From a checkpoint of a small transformer trained on Wikipedia: MLP 512 SwiGLU, untied embeddings.
MLP neurons of a small language model. Each row is named by its layer, matrix (gate and up: input weights) and neuron, and shows model dimensions 32-127. Each number is 500 + 40 x the weight over its row's rms, rounded and kept within 0 to 999. Numbers have three digits each. A neuron's up and down rows have the sign that makes its largest values positive.
Before each neuron's rows, "fires in" lists the words (lower case) most often at its 100 highest values on Wikipedia text that the model never trained on; "fires after" lists the tokens most often just before its 100 highest values on Wikipedia text that the model never trained on.

fires in: "these", "following", "there", "theatre", "their", "they"
fires after: " The", " the", "The"
L7.gate332:491454496517610533528510485529549506492429526473439440602500512459534516576471528546492492509488494454496461527490455497573510510500447561519509426496467514510508436492515480528505409398488434532508502466472493541528491558509510566464499482480485493531549473469521451451463522482559464419
L7.up332:479449526503535515483491445529504461522519487557462439513517529488462519521521549472480477509635524523430544439551480532503567518504450481426469458481538579474497513466467506403499508470586457547505518496457512429515488550601479556512510513503495491440535545477485481489472456511500483485

fires in: "southern", "northern", "source", "other", "further", "tournament"
fires after: "ou", " s", "ort", "S", "ur", "O"
L9.gate71:509484488476541497457481449530535559576484540611513522566400518496581456474558423486465474494451441527461395499504480513514522544439458514490460491534540521571525558492447492532580535527526518470519476557502554443523531468509576518498515463508446529481515456533481538542501545429467576530
L9.up71:397436483418515506446544476594548506453527578539436437517481502517533516557549532517526532508494460548475512456531440450480470532463509450540515462424469550533446462499450452466475599483551542463540510431461477491375514501523457518493574455530483542516464572523504504477501482509481510438

fires in: "000", "500", "railway"
fires after: ",", "0", "5", "2"
L4.gate168:498491531467469468537468494466536475440506460479486503616426452482508586503453478586454418508452514506513478559489557554532487454527444555532442502525488522477523487469519488452538527448517489477515515444583530522530493475510429548581490457474449446569535404454449492529567534482504492529
L4.up168:533533492514498515489489476510479430552471517494440475580543446512501566438464459581476499487514556500447503513510493560490509453502395472538470459496410595460591516475461497443504472515505543511495530472528520505497470535524475491515439470428616566559473483433549411498510570461498515500

fires in: "and", "because"
fires after: ",", "a", "0", "),"
L7.gate117:537453452571480553551508512428555559497518500514514506494528486511488544540512446561451524457451504449492509550519472519460497507545534534422500504535519485502541552458490578491558521507527446502510531467492542529500562557589573566495486488468526547528533483538517584534551555450449537486
L7.up117:502481469496503517557461476520463444539537502483511413523528517481451509426526495514442492570504477435469493560480528523504456510477444438537537553493466525579600492521451461504474549494396510495577447429500539538480462541477458503552507498501525472447497560582522520509521512445569511439

fires in: "000", "considered", "term", "and", "500"
fires after: "0", ",", " t", "id"
L4.gate250:473519542549504483559495516481545473513569463508549492563535463467469549564510504484487468477428455509541531533523460543469444385527463490492490493522469490444507521514499483470509474510549497481524610469484536563488502500520507554466493426452501494546531527486436499507585526489609492525
L4.up250:529538456534488520578482493453513454519574446511527476486558511521509508525465432527520507479477493468520500540523482503416446448523422497501553510529452474429514460506471442563461533474519505517493540494498598462505460485516444543499528461441513496475543538522449542510558501526486500522

fires in: "of", "several", "many", "various", "few", "other"
fires after: " one", " sever", " number", " f", " var", " with"
L9.gate40:471479483529467526463523409509418511482496478539477460525563548543516467484507483500458520462455524506497455554527440492469486422420490516508464410555477499506486477422563477440521455504518452501486458477559443459560532478472471503469592467513432476518462459471519500481506448514499569497
L9.up40:490546550480513536488493443494473461487543561487523469504492487541500524422466543517533481488469509391491452529505505502495494513426442457510493441529534447482539465394533517443532483537494513548475491538494524512557487472565490515479575478459461435471550482438414486525527479557471589522

fires in: "1", "0", "2", "3", "5", "6"
fires after: "–", ".", " (", " "
L6.gate119:478529493576490454499506484526429508465492506530479528505488440486425479595479490587440495545510493549526523530519441480474403459516520544482534561509496422505455511566510492503593491489507438509514523503580525432517577509537487546497482553536500533560460525487527458506482536450429474479
L6.up119:430479480537531478519493460466398502452540462471485507495469443502506498543499529521503488602521486555539521533464437459514448449560471518516500464507452436489478551469479480493494487528512481507559471579599466401523558499539535591494538572557447557522546478498507454540519510476439505503

fires in: "they", "any", "you", "who", "there", "young"
fires after: " The", " an", " y", " Y", ","
L9.gate317:402512445538464543430482575503524481481513449529480456481512494389465527527507450508490502441529456461542535524509496591484522504499488549569501528582431463542456536505490453514519510482485483522522483533469472467506526516511498504527515544461517483537456453577525525502480453526516558503
L9.up317:488483451529501504437518560571511483399513449552457519498562461479498550501484505518513480416486467516452534507487538600422482390509484497500492429513437549524479500450424451423537518528543494492594504498495455489455481571507477531486546568519551480528543522500484487493473489501480529465

fires in: "these", "the", "of", "various", "third", "entire"
fires after: " ", " the", " The", " var", " number"
L7.gate301:509485528485524500565516497534521627534459485539529498528552502485469556483422520474505460514529473466447510510443478479466485500481411542601478520506506528590471502527479464506566556486550500483566567494474461437513432497503568503475532531480479445478462440534432503572504405472490495461
L7.up301:529563532536513550559456432477487518523522525532414504471504539498510454515496548492528463479511486489469573475544509493505446569424451570482461472533464487492486466436533481549513520456524542524488546498421477478527486521525546490548516593532478489492508454481446478502441513611521492415

fires in: "which", "2020"
fires after: ",", "0", "9", "8", " in"
L5.gate119:517476486522544490511484510487504474500481378486477480560559538535522425522493519576491508458504549516506509535470533449481468511580462531526501558485450448481517458520486514474542520563458432515563465490559559480468488472547472501570446539530458506560519488480536543547586512463494467460
L5.up119:513451497529560514518495543538467458500477427511509453544526505547550410509497520553469482412531600468487494580448522470437471475563462517553530577443460467436563458478522466457509499566480460483544427500565559527499496484532493509546472576504509523517480557465558534514523509482540410473